MLP neurons of a small language model. Each row is named by its layer, matrix (gate and up: input weights) and neuron, and shows model dimensions 32-127. Each number is 50 + 12 x the weight over its row's rms, rounded and kept within 0 to 99. A neuron's up and down rows have the sign that makes its largest values positive.
Before each neuron's rows, "fires on" lists the tokens most often at its 100 highest values on Wikipedia text that the model never trained on.

fires on: "–", " –", " to", "born", " -", " |"
L5.gate334:53 66 51 31 52 39 55 53 39 33 42 64 49 31 51 40 57 35 78 70 50 62 50 45 57 48 64 64 39 48 48 56 42 45 40 53 33 55 35 56 50 42 50 37 33 55 67 60 40 45 64 40 26 43 56 62 59 76 38 54 63 53 59 54 59 38 58 64 29 69 66 41 51 42 54 56 46 34 16 49 45 40 60 48 72 51 67 43 53 56 56 57 47 53 57 47
L5.up334:61 47 53 41 48 39 45 50 56 31 52 44 54 56 50 35 46 34 49 19 42 45 44 43 51 37 63 63 68 35 53 32 41 60 50 63 33 48 39 54 35 42 41 48 50 49 47 43 45 57 49 56 58 48 46 51 37 66 64 62 43 52 55 63 55 50 48 42 54 55 41 60 59 58 75 42 52 85 44 58 44 43 54 51 27 40 52 57 52 37 47 67 57 73 67 42

fires on: " =", " a", " was", " an", "at", " as"
L5.gate260:70 76 63 37 61 70 62 40 50 50 55 46 71 43 39 75 50 51 61 63 28 62 50 40 51 46 71 67 58 63 46 56 45 61 59 34 63 40 65 35 43 40 41 81 57 45 44 40 53 38 49 46 42 37 58 43 39 46 54 52 47 50 48 61 54 57 59 63 51 48 69 62 35 33 39 75 52 35 65 50 49 39 51 49 49 59 47 65 76 27 59 65 72 47 47 42
L5.up260:59 37 81 62 74 48 68 45 57 54 55 63 67 44 64 43 64 65 56 45 35 28 50 45 54 34 29 66 63 52 47 37 33 60 66 52 45 68 58 41 56 83 40 42 36 45 48 44 50 66 39 28 63 38 33 44 63 46 41 40 48 57 50 34 33 54 47 41 36 49 49 33 63 66 46 53 37 54 34 53 46 49 61 55 60 37 54 52 40 67 60 49 45 55 59 48

fires on: " an", " a", "an"
L5.gate280:46 55 53 30 38 51 55 76 71 53 64 51 66 52 30 49 40 39 56 78 58 24 58 57 54 57 48 67 53 54 36 67 55 46 49 50 46 40 40 55 73 47 59 63 60 41 64 48 39 47 40 38 45 54 48 27 49 36 39 74 61 57 52 50 43 38 32 36 55 58 57 42 66 47 49 58 32 48 28 35 49 50 43 46 27 44 92 58 58 18 64 60 62 65 73 31
L5.up280:45 44 39 46 64 39 60 21 58 36 36 49 60 53 36 31 48 60 72 56 59 63 49 50 45 56 55 35 54 40 37 39 56 53 60 29 41 54 48 55 57 50 54 72 22 57 60 54 66 54 40 38 59 20 32 52 56 53 41 16 48 51 66 57 38 69 45 42 47 63 36 36 31 62 55 51 50 78 57 34 49 64 66 51 46 37 60 47 65 66 50 40 46 45 48 46

fires on: " to", " time", " as", "com", "ing"
L5.gate598:55 42 55 69 26 68 28 55 30 66 29 31 48 76 47 43 60 19 48 52 62 47 42 38 36 53 52 53 45 66 28 57 29 45 34 32 41 43 59 44 54 55 57 57 47 48 34 70 65 40 51 56 44 58 54 55 44 49 51 50 31 54 42 56 48 49 49 54 57 60 69 41 57 51 43 64 51 43 64 38 52 42 56 42 43 48 63 72 52 65 61 62 45 48 64 78
L5.up598:49 64 48 46 59 51 23 65 51 62 47 34 71 50 43 57 64 53 46 61 28 51 38 34 41 57 38 61 29 50 45 41 49 48 57 40 51 66 44 42 54 59 46 59 64 53 62 68 59 64 71 39 52 61 61 41 53 70 62 30 27 32 71 35 38 47 34 53 37 50 48 33 78 53 38 50 35 48 31 53 49 62 34 30 43 35 74 80 53 24 62 53 54 61 46 69

fires on: ",", " they", "\n"
L5.gate300:31 63 26 46 35 55 44 57 50 44 31 44 54 58 53 46 38 43 48 62 50 31 45 46 45 40 55 64 62 41 74 50 47 56 59 44 43 67 40 54 45 66 50 24 66 61 50 64 65 38 42 57 40 62 30 36 40 23 41 47 60 54 65 59 77 37 48 41 60 63 84 41 56 70 59 49 43 50 53 54 34 35 51 58 38 65 27 41 34 48 21 47 58 41 53 75
L5.up300:22 54 41 27 64 52 45 50 42 59 49 47 41 44 42 25 49 44 54 57 61 48 47 40 56 42 41 52 52 55 70 37 39 53 45 42 55 52 51 68 35 64 59 51 54 63 56 68 50 81 41 44 57 56 82 49 38 54 45 51 72 66 41 49 50 62 70 71 63 54 57 47 61 44 36 60 49 49 50 45 50 49 44 57 47 49 54 69 33 61 51 61 45 47 48 27

fires on: " |", ":", "u"
L4.gate132:45 50 38 89 29 41 55 48 25 59 14 62 73 48 45 72 50 47 58 68 51 61 55 60 62 40 22 39 58 55 34 46 52 52 56 59 36 48 44 78 57 58 64 31 41 54 50 45 58 57 59 83 54 62 26 56 34 45 41 54 48 17 48 48 40 30 46 44 46 40 69 44 50 37 50 45 42 60 75 61 62 45 55 45 47 37 53 51 28 51 44 48 53 59 49 60
L4.up132:37 44 51 56 38 64 59 52 53 33 39 52 65 23 43 40 51 46 55 59 53 42 43 63 66 51 49 56 78 48 57 61 49 33 29 33 38 52 57 33 64 36 46 59 57 43 57 54 68 35 43 64 43 54 42 43 53 47 41 45 52 36 35 78 61 51 62 41 70 59 37 47 46 53 28 47 45 79 25 45 33 47 48 45 42 61 23 20 50 67 35 63 54 36 45 51

fires on: " |", ".", "ra", "led"
L4.gate550:32 63 52 48 51 43 41 41 50 45 45 37 32 59 57 59 35 31 47 54 51 50 55 48 50 53 47 58 47 61 60 29 54 77 29 30 58 56 62 37 48 60 26 40 61 37 20 76 49 44 60 49 41 47 56 61 59 49 65 39 48 55 52 50 76 52 37 47 70 48 47 42 49 27 61 56 43 51 27 63 43 78 35 65 53 50 27 30 48 54 56 65 64 60 41 59
L4.up550:36 28 37 36 41 42 54 55 42 39 54 34 58 66 64 56 51 41 50 53 57 67 54 63 45 49 00 51 60 67 40 46 58 55 27 45 47 36 73 55 19 57 59 46 38 53 24 47 43 46 46 75 57 64 44 19 51 58 55 72 59 40 48 63 22 58 27 41 61 36 46 52 37 51 30 40 52 55 59 55 57 58 68 36 43 44 40 48 42 50 48 41 54 68 46 39

fires on: " sold", "ann", "ign", "urn", " Bern"
L4.gate115:63 55 43 41 49 61 55 56 73 51 48 45 55 83 54 39 51 53 57 60 53 28 44 50 66 55 67 29 55 50 37 60 53 51 55 68 73 63 57 45 63 48 34 64 55 36 46 43 55 33 50 53 54 30 52 46 50 48 19 56 54 36 53 35 68 47 65 55 49 30 55 64 51 60 50 41 46 45 49 58 64 49 54 43 43 63 47 52 34 62 53 43 44 35 53 42
L4.up115:34 49 47 31 53 54 44 43 44 50 58 48 45 57 60 22 46 38 26 37 44 49 28 54 69 43 50 61 33 60 59 31 43 24 32 50 71 59 67 51 49 49 46 61 38 57 34 40 50 65 78 52 45 57 51 53 60 45 38 56 30 37 52 40 39 53 41 40 63 38 42 51 23 40 64 47 45 45 38 54 61 39 46 46 60 38 41 75 40 47 63 49 46 33 43 53

fires on: " in", " to", "out"
L5.gate148:69 49 62 34 27 67 39 54 56 50 69 21 45 42 45 50 50 57 52 81 50 43 60 52 49 47 49 23 53 36 53 46 46 42 36 50 71 49 54 41 35 59 48 59 44 60 46 47 51 61 53 30 38 37 47 68 47 69 50 41 59 31 83 56 73 54 41 58 55 58 50 56 28 50 33 65 59 30 60 57 43 63 60 44 66 70 53 57 47 56 47 59 34 42 50 35
L5.up148:37 55 74 38 48 43 60 53 39 58 77 37 50 49 73 59 68 44 38 34 40 63 32 70 55 44 69 23 66 46 42 45 48 43 53 61 61 46 53 40 43 67 57 68 32 45 50 36 52 55 32 42 49 55 60 43 68 43 41 57 42 56 35 52 48 89 74 37 58 30 56 76 37 44 41 48 54 41 64 46 52 52 75 33 54 27 58 67 16 48 53 46 50 42 42 16

fires on: " the", " to", "|", "-", ":", " of"
L5.gate358:46 77 69 51 45 53 44 51 52 39 42 46 38 38 45 49 66 54 40 54 48 84 53 40 65 78 68 48 53 54 46 45 36 61 59 29 66 42 40 48 50 31 35 58 23 56 75 54 37 39 28 63 55 48 53 31 36 47 38 56 52 52 65 41 50 60 32 64 45 47 55 48 54 42 34 50 64 49 58 47 51 57 60 48 61 38 65 51 47 49 35 49 34 59 48 79
L5.up358:50 72 66 74 52 62 33 63 32 40 49 64 16 44 41 60 53 39 44 60 45 62 44 51 62 72 64 39 71 55 59 55 59 54 44 59 48 50 25 47 44 47 48 67 53 65 82 65 64 41 47 56 49 44 43 61 55 43 52 52 43 50 69 51 34 55 67 53 56 54 41 59 66 61 32 60 58 56 30 64 47 56 42 42 44 60 43 58 47 28 44 65 25 46 67 53

fires on: " |", " 0", " either", " of", "l"
L5.gate258:56 52 50 27 55 60 43 63 55 73 33 36 26 50 58 31 77 57 81 56 59 47 59 56 53 57 22 49 56 64 65 43 52 55 50 40 31 46 32 43 40 63 48 36 40 48 27 65 40 59 43 63 28 48 44 57 70 61 46 58 64 65 56 46 25 48 42 75 45 59 48 41 68 45 34 40 60 40 37 44 44 48 60 28 55 47 51 61 44 38 50 19 55 51 34 40
L5.up258:50 53 57 35 35 77 75 51 53 34 45 37 48 54 63 51 63 28 69 46 64 42 47 30 31 60 51 68 36 60 52 62 54 52 42 82 29 32 60 65 29 35 61 61 51 49 67 49 38 27 46 62 45 51 44 51 51 74 42 31 49 56 42 43 55 49 46 47 50 47 36 47 47 30 44 37 49 52 63 57 39 47 52 34 21 56 54 61 67 47 32 45 71 55 71 64

fires on: " to", " of", "rop", " in", "out"
L5.gate574:62 57 54 26 28 54 58 67 43 49 66 58 41 55 71 46 66 55 62 51 55 49 59 70 59 50 64 67 44 46 52 62 42 48 48 30 73 59 65 50 38 45 70 58 56 45 72 58 59 52 50 39 44 69 78 51 42 50 55 53 72 45 69 51 56 68 61 48 33 54 47 24 53 61 37 79 52 43 54 39 57 68 60 38 50 37 69 57 48 39 50 56 45 64 62 29
L5.up574:53 45 38 41 27 60 54 58 47 50 76 56 61 43 48 70 70 67 55 49 77 52 35 50 34 34 59 61 52 41 40 44 47 41 72 50 57 41 43 51 43 38 32 46 51 40 47 51 31 45 44 66 26 45 42 70 50 59 69 72 55 35 45 33 51 62 67 57 57 51 46 51 46 61 50 47 52 68 46 41 42 46 55 31 49 48 52 61 41 39 51 69 29 41 28 65

fires on: ".", "an", "ur", "and", "or", "en"
L4.gate82:44 44 39 54 48 70 51 60 54 61 30 50 48 47 52 66 42 50 34 41 67 50 44 44 36 52 42 59 43 58 67 67 71 49 45 55 55 49 68 50 64 46 64 59 52 66 67 65 53 73 50 48 67 52 58 36 43 68 45 25 41 61 20 41 66 43 34 37 38 53 46 53 37 52 26 52 50 61 34 49 47 46 65 50 64 53 37 51 62 46 64 44 48 51 50 47
L4.up82:39 56 46 47 53 44 46 69 44 62 64 51 50 43 52 45 34 45 50 56 30 43 68 53 67 43 47 41 50 67 65 61 58 59 39 55 62 12 45 45 63 33 60 43 48 60 50 61 75 45 40 51 63 43 42 66 56 76 56 48 42 54 45 52 51 53 39 45 56 58 36 68 42 50 28 55 30 64 30 56 47 54 41 38 51 65 43 51 53 31 41 39 39 64 60 54

fires on: ",", " which", " who", " of"
L4.gate349:32 46 37 37 43 46 63 49 45 73 38 52 42 45 70 39 36 59 61 42 45 42 47 54 52 49 48 53 51 42 62 60 37 70 44 46 37 41 57 54 64 65 61 48 52 52 44 54 52 36 51 55 39 57 50 38 66 48 62 44 77 46 35 62 72 59 37 40 51 30 45 36 46 21 54 36 49 02 64 52 61 69 45 30 50 16 52 56 39 68 58 49 48 33 59 37
L4.up349:42 49 45 44 57 59 45 48 50 50 33 69 42 46 50 50 51 67 47 58 51 47 47 60 52 68 71 73 69 67 53 49 31 57 59 47 52 80 57 66 69 63 55 33 35 48 58 60 46 42 38 56 58 57 48 39 62 40 56 65 56 76 44 43 54 41 44 37 47 57 43 40 65 44 58 59 45 36 62 44 57 62 66 48 45 41 50 77 59 59 42 64 52 54 53 32

fires on: "u", "d", "y", "re", "ed"
L2.gate653:38 58 56 75 45 60 37 40 43 38 55 54 70 71 39 45 66 44 49 68 62 59 54 53 47 83 65 39 53 34 62 49 53 55 28 64 34 55 48 54 36 46 54 45 38 58 56 38 41 53 53 57 53 42 38 32 44 42 52 37 55 44 47 62 58 59 29 28 52 51 41 61 36 59 54 72 34 56 46 49 62 68 47 37 56 42 52 52 34 52 45 41 57 58 39 36
L2.up653:35 47 58 68 70 59 34 51 55 58 35 37 62 45 60 58 57 43 33 53 50 77 42 40 48 46 64 47 53 59 49 59 61 47 54 59 53 58 59 50 47 43 51 45 36 51 71 40 68 46 78 48 58 33 53 69 50 55 71 52 43 44 37 59 64 45 58 32 63 44 49 51 46 66 36 44 47 45 50 46 64 56 56 50 51 68 46 51 62 49 63 46 66 43 38 39

fires on: " (", "===", "ord", "id", "19"
L5.gate581:26 47 42 46 47 34 50 45 39 58 39 52 53 41 22 46 54 56 41 41 54 69 70 49 38 34 48 57 70 62 40 72 39 45 55 47 27 24 55 57 68 40 30 62 62 61 56 60 69 43 40 54 31 36 41 31 50 44 40 49 45 31 59 48 52 53 24 48 61 41 59 42 54 62 50 46 77 46 48 29 52 34 38 45 37 32 61 29 36 62 49 44 51 70 30 40
L5.up581:44 51 25 59 50 49 49 61 47 74 55 40 58 53 58 51 66 22 40 61 52 43 67 38 57 50 43 45 48 51 27 41 43 50 56 42 35 49 46 38 39 51 47 45 44 41 39 44 54 40 57 29 60 37 30 55 56 57 49 63 73 43 57 36 50 45 69 61 47 27 52 41 55 27 55 38 44 28 48 62 66 38 53 47 45 38 43 45 66 53 43 50 55 43 51 56

fires on: "ography", "ery", "ulpt", "en", " University", "ol"
L2.gate76:50 47 64 39 71 67 43 35 43 52 68 56 53 56 62 50 56 51 33 37 55 46 46 81 59 40 57 49 64 51 46 53 64 39 36 40 50 53 53 71 47 51 70 28 57 46 49 27 58 71 55 49 62 88 63 30 48 47 56 56 51 79 51 33 55 69 45 71 69 41 57 52 43 53 63 50 62 71 58 49 81 69 48 54 54 47 31 66 72 54 43 45 39 69 75 55
L2.up76:47 59 42 61 56 47 69 50 53 53 31 53 63 71 23 47 62 53 68 57 66 72 57 20 38 45 31 35 49 54 43 37 43 58 59 52 58 34 67 44 58 53 47 54 52 35 54 45 59 47 51 45 38 55 65 45 49 54 61 70 48 25 72 70 40 45 53 28 47 54 43 70 41 63 39 54 44 60 52 55 59 54 34 52 50 30 60 41 52 65 46 46 50 34 40 55

fires on: " to", "–", " –", " and", " -"
L4.gate271:25 58 64 49 53 52 55 54 44 51 68 66 51 55 51 56 25 30 48 45 54 44 46 36 61 73 64 56 53 59 56 54 34 54 43 63 53 44 46 65 61 61 48 49 49 53 40 62 52 52 33 24 43 57 53 39 57 71 51 46 79 47 34 52 51 50 40 63 31 72 67 50 50 49 58 58 54 55 18 57 68 63 43 58 64 55 49 52 38 47 59 60 35 55 32 78
L4.up271:43 54 70 69 36 69 44 64 37 27 45 49 41 79 60 63 39 54 56 30 55 40 69 49 64 55 72 53 48 50 53 50 56 56 42 69 48 42 66 32 25 48 46 61 48 59 56 59 36 64 35 47 46 55 53 44 32 44 43 48 56 63 66 71 36 64 32 43 38 40 56 39 34 37 44 42 51 48 57 31 62 56 39 51 41 42 48 56 45 60 49 37 48 46 58 39

fires on: "r", " Dr", "ons", " dr", "ives", "qu"
L2.gate671:47 66 19 45 40 57 43 42 47 41 36 24 76 43 41 55 57 67 36 34 64 45 45 50 39 49 28 51 38 55 48 49 45 42 45 49 54 53 39 46 57 54 37 39 50 45 59 13 48 56 60 55 46 51 44 55 52 55 44 34 52 66 74 52 39 51 29 37 48 66 44 42 32 50 71 57 61 63 50 57 79 40 68 43 38 41 41 44 39 32 44 31 62 48 45 58
L2.up671:30 65 38 36 45 54 50 33 56 56 48 46 60 59 63 46 54 38 56 27 53 43 27 46 49 67 38 42 55 41 53 32 69 45 39 55 43 58 54 39 51 64 50 80 58 37 51 51 57 53 63 40 44 46 27 55 49 25 53 42 32 65 67 55 65 45 38 46 52 71 63 56 44 60 47 65 64 56 38 62 49 44 70 66 69 53 40 24 41 44 44 86 66 40 57 70

fires on: " I", " K", " Cl", "K"
L4.gate449:62 51 28 37 60 49 43 42 65 46 26 52 54 50 55 33 72 71 61 43 42 55 48 51 50 59 60 26 39 66 62 51 36 50 40 49 41 44 36 50 32 28 33 59 48 56 64 51 34 51 41 62 42 56 49 50 41 65 54 58 61 34 68 32 41 41 32 36 49 49 46 37 55 43 62 51 46 69 46 62 44 46 28 51 76 34 29 55 58 50 53 57 23 43 59 57
L4.up449:19 65 42 50 69 63 58 71 46 55 39 66 51 47 70 86 39 55 30 66 36 35 41 58 68 40 30 48 60 38 59 42 55 59 61 22 26 48 47 58 35 60 58 63 37 52 61 40 41 33 28 53 67 47 49 52 43 46 63 54 46 53 51 43 76 43 32 50 44 49 52 57 39 60 67 64 77 40 60 42 38 45 67 58 21 57 40 48 37 36 31 45 48 53 49 62

fires on: " in", ",", ")", ":"
L5.gate340:70 49 56 60 37 71 50 66 48 51 70 42 59 36 61 37 61 63 49 69 62 42 48 74 58 51 60 55 46 42 38 56 46 43 50 49 57 32 44 38 18 73 63 52 34 56 46 68 58 34 36 37 37 66 65 47 49 42 51 63 59 58 63 48 52 68 50 39 39 56 32 43 26 40 47 61 45 58 40 45 56 39 60 59 58 64 42 58 39 39 34 57 47 52 58 41
L5.up340:63 47 41 35 43 33 56 60 52 43 51 60 48 35 38 43 67 60 49 47 43 47 29 55 46 50 60 43 47 35 36 46 39 34 52 32 67 44 32 37 18 50 52 66 60 48 48 70 45 52 70 50 51 61 64 42 65 65 52 54 35 38 59 54 50 72 54 65 70 46 43 29 47 35 49 67 50 30 35 59 58 62 47 48 50 55 57 44 24 28 22 72 40 46 53 33

fires on: " (", "ord", " term", " name", " War"
L5.gate220:60 44 41 61 29 69 36 81 46 56 49 65 63 52 45 66 45 60 42 45 48 45 72 35 36 32 54 63 47 40 58 50 57 79 47 33 29 29 50 39 75 44 36 54 43 50 56 48 47 48 41 46 27 52 50 75 30 47 53 58 60 50 27 46 62 51 67 56 42 62 58 35 59 58 61 33 49 41 62 55 68 36 47 41 39 47 47 34 38 54 40 33 32 44 45 54
L5.up220:45 53 52 57 61 61 42 55 60 64 47 54 51 38 35 49 64 42 43 47 61 44 48 35 66 43 36 46 67 50 33 48 49 78 41 46 27 35 39 51 41 44 29 44 63 41 56 71 46 31 45 61 75 51 48 40 56 32 64 35 43 44 29 44 70 35 55 70 40 47 62 28 59 63 55 54 53 52 57 31 51 50 62 55 31 38 52 60 68 48 56 48 50 52 50 59

fires on: ","
L5.gate269:26 62 32 50 58 33 38 40 54 44 55 46 57 41 53 40 52 40 60 40 55 50 61 51 38 40 29 47 29 41 75 49 30 33 56 48 33 64 34 40 40 45 65 30 56 54 50 69 40 50 48 55 38 77 29 43 72 56 51 55 65 76 46 56 60 48 43 45 45 54 49 37 44 45 55 44 67 35 62 59 46 44 38 37 41 44 50 30 50 53 70 67 64 62 40 43
L5.up269:41 54 50 49 67 42 36 34 38 50 47 35 62 37 30 39 40 61 39 60 64 45 39 62 43 66 61 62 56 42 60 42 41 60 59 42 40 64 68 86 36 77 45 51 40 71 60 58 40 32 46 46 42 40 61 53 42 24 57 31 42 61 40 19 63 59 67 45 48 68 52 63 29 57 49 36 42 42 46 49 58 44 49 52 54 41 58 46 42 61 60 57 61 51 63 36

fires on: "b", "z", "in", "t", "ou", "ip"
L2.gate289:43 64 56 64 80 48 62 60 60 46 38 42 69 45 63 41 26 39 52 43 51 31 63 49 41 49 50 57 43 39 57 61 40 64 40 51 42 52 57 43 69 48 41 52 54 68 53 54 88 61 60 45 58 38 32 58 61 54 51 27 55 71 58 51 78 66 55 53 61 55 50 49 49 51 54 71 55 44 37 44 49 28 54 49 58 58 53 72 28 58 44 48 44 57 43 44
L2.up289:62 49 49 61 32 49 56 41 60 45 44 57 33 43 62 52 54 57 50 41 47 64 67 36 69 56 63 49 51 51 55 62 53 65 22 53 44 31 66 36 58 57 53 57 61 57 41 49 37 43 46 42 26 27 24 44 52 43 38 39 38 56 55 57 77 63 67 44 58 34 51 57 33 70 61 59 46 50 38 31 61 40 60 41 41 63 44 68 54 63 45 33 55 54 52 67

fires on: " dr", "o", " government", " Dr", " Ro", "s"
L5.gate320:36 43 25 48 31 48 29 38 29 52 41 15 58 33 58 49 53 44 47 47 51 60 43 63 34 54 66 36 43 51 42 33 50 48 56 61 29 43 48 56 56 49 35 55 56 45 73 53 49 60 55 46 47 43 38 64 50 54 52 65 38 53 69 57 83 37 56 43 65 62 63 50 67 41 57 25 40 74 27 68 58 33 70 38 35 59 39 39 61 54 43 65 36 66 33 63
L5.up320:50 38 30 38 54 70 43 32 48 67 40 53 49 65 58 61 47 27 60 64 58 46 44 45 69 47 44 57 38 44 36 32 61 56 38 52 56 61 70 27 40 49 61 40 55 41 78 45 44 43 73 47 51 49 67 61 71 53 46 54 47 43 50 40 11 49 40 54 42 50 50 55 47 39 50 50 54 63 60 44 51 58 50 41 48 57 58 55 58 52 40 50 46 60 66 62

fires on: "'s", "s", "is", "'"
L5.gate491:66 41 75 44 37 48 46 51 37 53 44 21 52 37 49 53 85 34 41 57 42 37 61 55 28 62 37 62 35 49 49 52 43 69 55 30 25 59 53 54 69 67 54 65 60 48 37 60 44 65 52 39 40 49 38 58 31 52 42 48 51 45 48 33 55 57 53 60 45 55 51 60 48 42 43 39 45 37 37 39 61 62 36 51 51 49 41 51 72 33 39 49 66 58 57 63
L5.up491:49 32 59 55 36 69 65 52 45 55 55 34 47 45 48 42 43 74 46 27 35 65 60 44 39 52 61 71 86 42 30 72 54 57 36 59 52 60 65 47 24 79 59 42 60 50 78 16 45 59 48 37 59 31 45 40 59 49 37 34 26 46 43 56 61 65 61 42 65 58 60 51 47 63 54 50 62 38 66 47 27 44 60 45 51 54 56 37 43 53 39 46 58 39 47 51

fires on: "I", " to", "P", "-", " 1", "orn"
L5.gate551:51 54 60 53 53 48 44 70 26 35 62 26 45 42 47 30 64 51 48 62 42 50 55 73 58 49 50 31 57 53 34 50 50 32 41 52 42 36 60 39 63 54 57 41 50 68 39 55 65 45 50 66 35 51 43 52 43 49 50 50 37 48 65 45 58 75 58 52 68 54 63 17 53 64 36 31 58 32 54 54 55 31 46 31 47 52 50 74 52 46 32 12 43 14 51 56
L5.up551:59 81 71 64 57 49 23 50 50 31 46 53 36 51 59 37 69 29 52 35 37 67 25 67 51 42 39 47 53 60 48 54 49 64 46 35 52 46 55 43 45 38 54 35 60 55 44 54 35 54 43 68 58 51 70 42 54 48 50 56 51 59 49 49 36 26 33 44 61 49 55 72 57 67 21 53 48 60 48 60 58 35 46 46 62 59 32 54 39 61 51 56 26 39 51 71

fires on: "er", "ang", "el", "ear", "an", "est"
L2.gate231:59 43 41 49 52 50 61 33 57 59 58 59 70 45 39 45 41 56 57 43 32 43 54 25 63 64 40 58 53 41 37 36 65 45 68 58 60 42 59 47 58 35 55 53 52 46 41 68 65 63 65 40 44 55 60 54 46 21 52 44 80 46 68 25 64 47 43 55 49 52 60 61 44 64 55 60 14 28 26 26 29 39 69 27 48 47 51 59 38 42 62 70 57 45 63 51
L2.up231:62 45 52 30 53 56 40 53 71 65 49 52 38 52 42 40 41 67 52 38 50 36 58 40 66 56 56 62 61 30 37 51 37 56 54 39 47 45 57 32 24 12 55 58 57 55 77 56 88 28 61 53 33 48 48 37 77 65 52 36 67 46 40 48 72 70 48 60 41 34 42 53 43 46 53 35 37 53 30 36 34 49 62 50 34 44 53 38 54 35 87 52 50 46 72 35

fires on: "ly", " August", " May", " September", " January"
L4.gate335:60 40 67 44 53 43 32 61 66 73 33 59 49 52 71 58 47 56 52 46 34 48 57 54 60 53 51 55 47 64 49 46 50 69 77 53 42 50 41 71 56 60 63 43 25 40 59 60 33 54 57 48 54 18 64 41 56 28 55 52 44 34 36 53 58 41 59 61 63 70 53 45 62 46 57 63 32 24 52 46 54 45 40 42 50 72 36 75 29 58 36 69 25 46 50 55
L4.up335:68 47 63 47 55 47 57 47 63 42 47 46 32 59 57 49 58 36 72 50 32 36 47 46 56 51 51 48 54 44 35 59 53 60 67 42 60 49 29 56 47 48 52 52 44 40 64 36 65 48 61 51 42 39 66 63 62 58 50 47 39 56 45 49 37 59 59 57 49 66 74 69 55 31 48 45 47 46 60 53 56 42 37 41 57 48 38 42 44 60 37 44 33 36 59 54

fires on: "d", "p", "ph", "les", "y", "is"
L2.gate485:53 49 52 33 65 48 41 58 46 44 50 61 71 58 50 48 63 59 47 57 60 43 81 45 40 35 80 38 60 53 41 30 53 61 56 57 35 39 72 40 27 41 49 35 62 41 57 49 43 54 51 58 53 58 49 47 55 39 39 27 37 73 34 51 63 45 15 53 47 52 48 36 16 45 43 64 38 58 52 58 66 51 49 31 43 52 66 46 39 29 27 58 47 32 50 44
L2.up485:40 32 41 39 60 45 35 62 47 56 55 24 52 62 58 54 45 59 36 52 47 58 58 49 53 40 49 41 51 55 45 40 44 38 38 53 55 30 64 53 47 37 61 32 46 20 36 49 70 56 62 56 51 52 40 39 43 49 22 54 50 73 63 46 64 54 27 37 43 66 26 46 13 53 50 79 58 38 54 55 56 51 47 45 66 55 55 25 42 52 50 47 58 40 60 55

fires on: "\n", " and", "am"
L4.gate17:43 66 69 33 56 44 47 66 56 73 49 50 35 33 40 64 61 67 54 45 50 45 30 44 46 16 68 33 38 42 50 50 52 20 88 41 45 54 54 35 47 33 46 50 56 58 37 55 40 66 63 36 26 35 48 49 57 34 54 38 48 69 45 38 49 50 32 45 59 40 47 60 59 66 40 57 56 64 50 54 67 65 65 71 56 50 35 41 54 48 46 37 50 57 31 31
L4.up17:45 55 50 53 33 50 50 55 57 45 64 61 53 52 51 50 53 47 52 42 57 44 66 34 37 46 47 60 38 31 50 59 66 43 54 35 42 47 47 31 69 49 53 84 48 35 52 46 36 55 58 68 38 76 49 52 46 39 42 62 64 70 65 51 43 42 78 52 38 61 59 43 44 52 46 43 60 80 53 57 40 45 39 75 41 60 53 52 43 45 42 35 32 62 62 50

fires on: " |", ":"
L5.gate266:70 51 45 69 69 72 56 46 42 44 35 33 55 53 52 60 57 32 53 45 57 70 50 64 56 60 31 50 39 48 46 51 54 51 43 40 40 48 66 43 63 40 41 59 43 50 42 40 49 31 45 48 44 53 03 61 31 50 54 51 76 57 53 50 48 63 29 48 35 39 53 43 50 40 50 51 52 36 60 64 58 77 55 33 57 59 57 56 70 53 22 31 55 72 33 55
L5.up266:77 47 34 52 31 57 54 52 58 48 65 70 72 38 53 74 54 40 54 63 48 45 41 51 49 49 43 41 54 52 44 57 55 43 49 69 54 33 58 59 43 19 60 53 53 52 49 52 44 32 65 58 46 58 33 47 65 54 50 64 33 49 27 44 33 53 47 45 42 50 53 36 42 42 38 39 45 50 47 58 33 77 70 53 33 43 55 41 70 38 39 38 58 39 30 45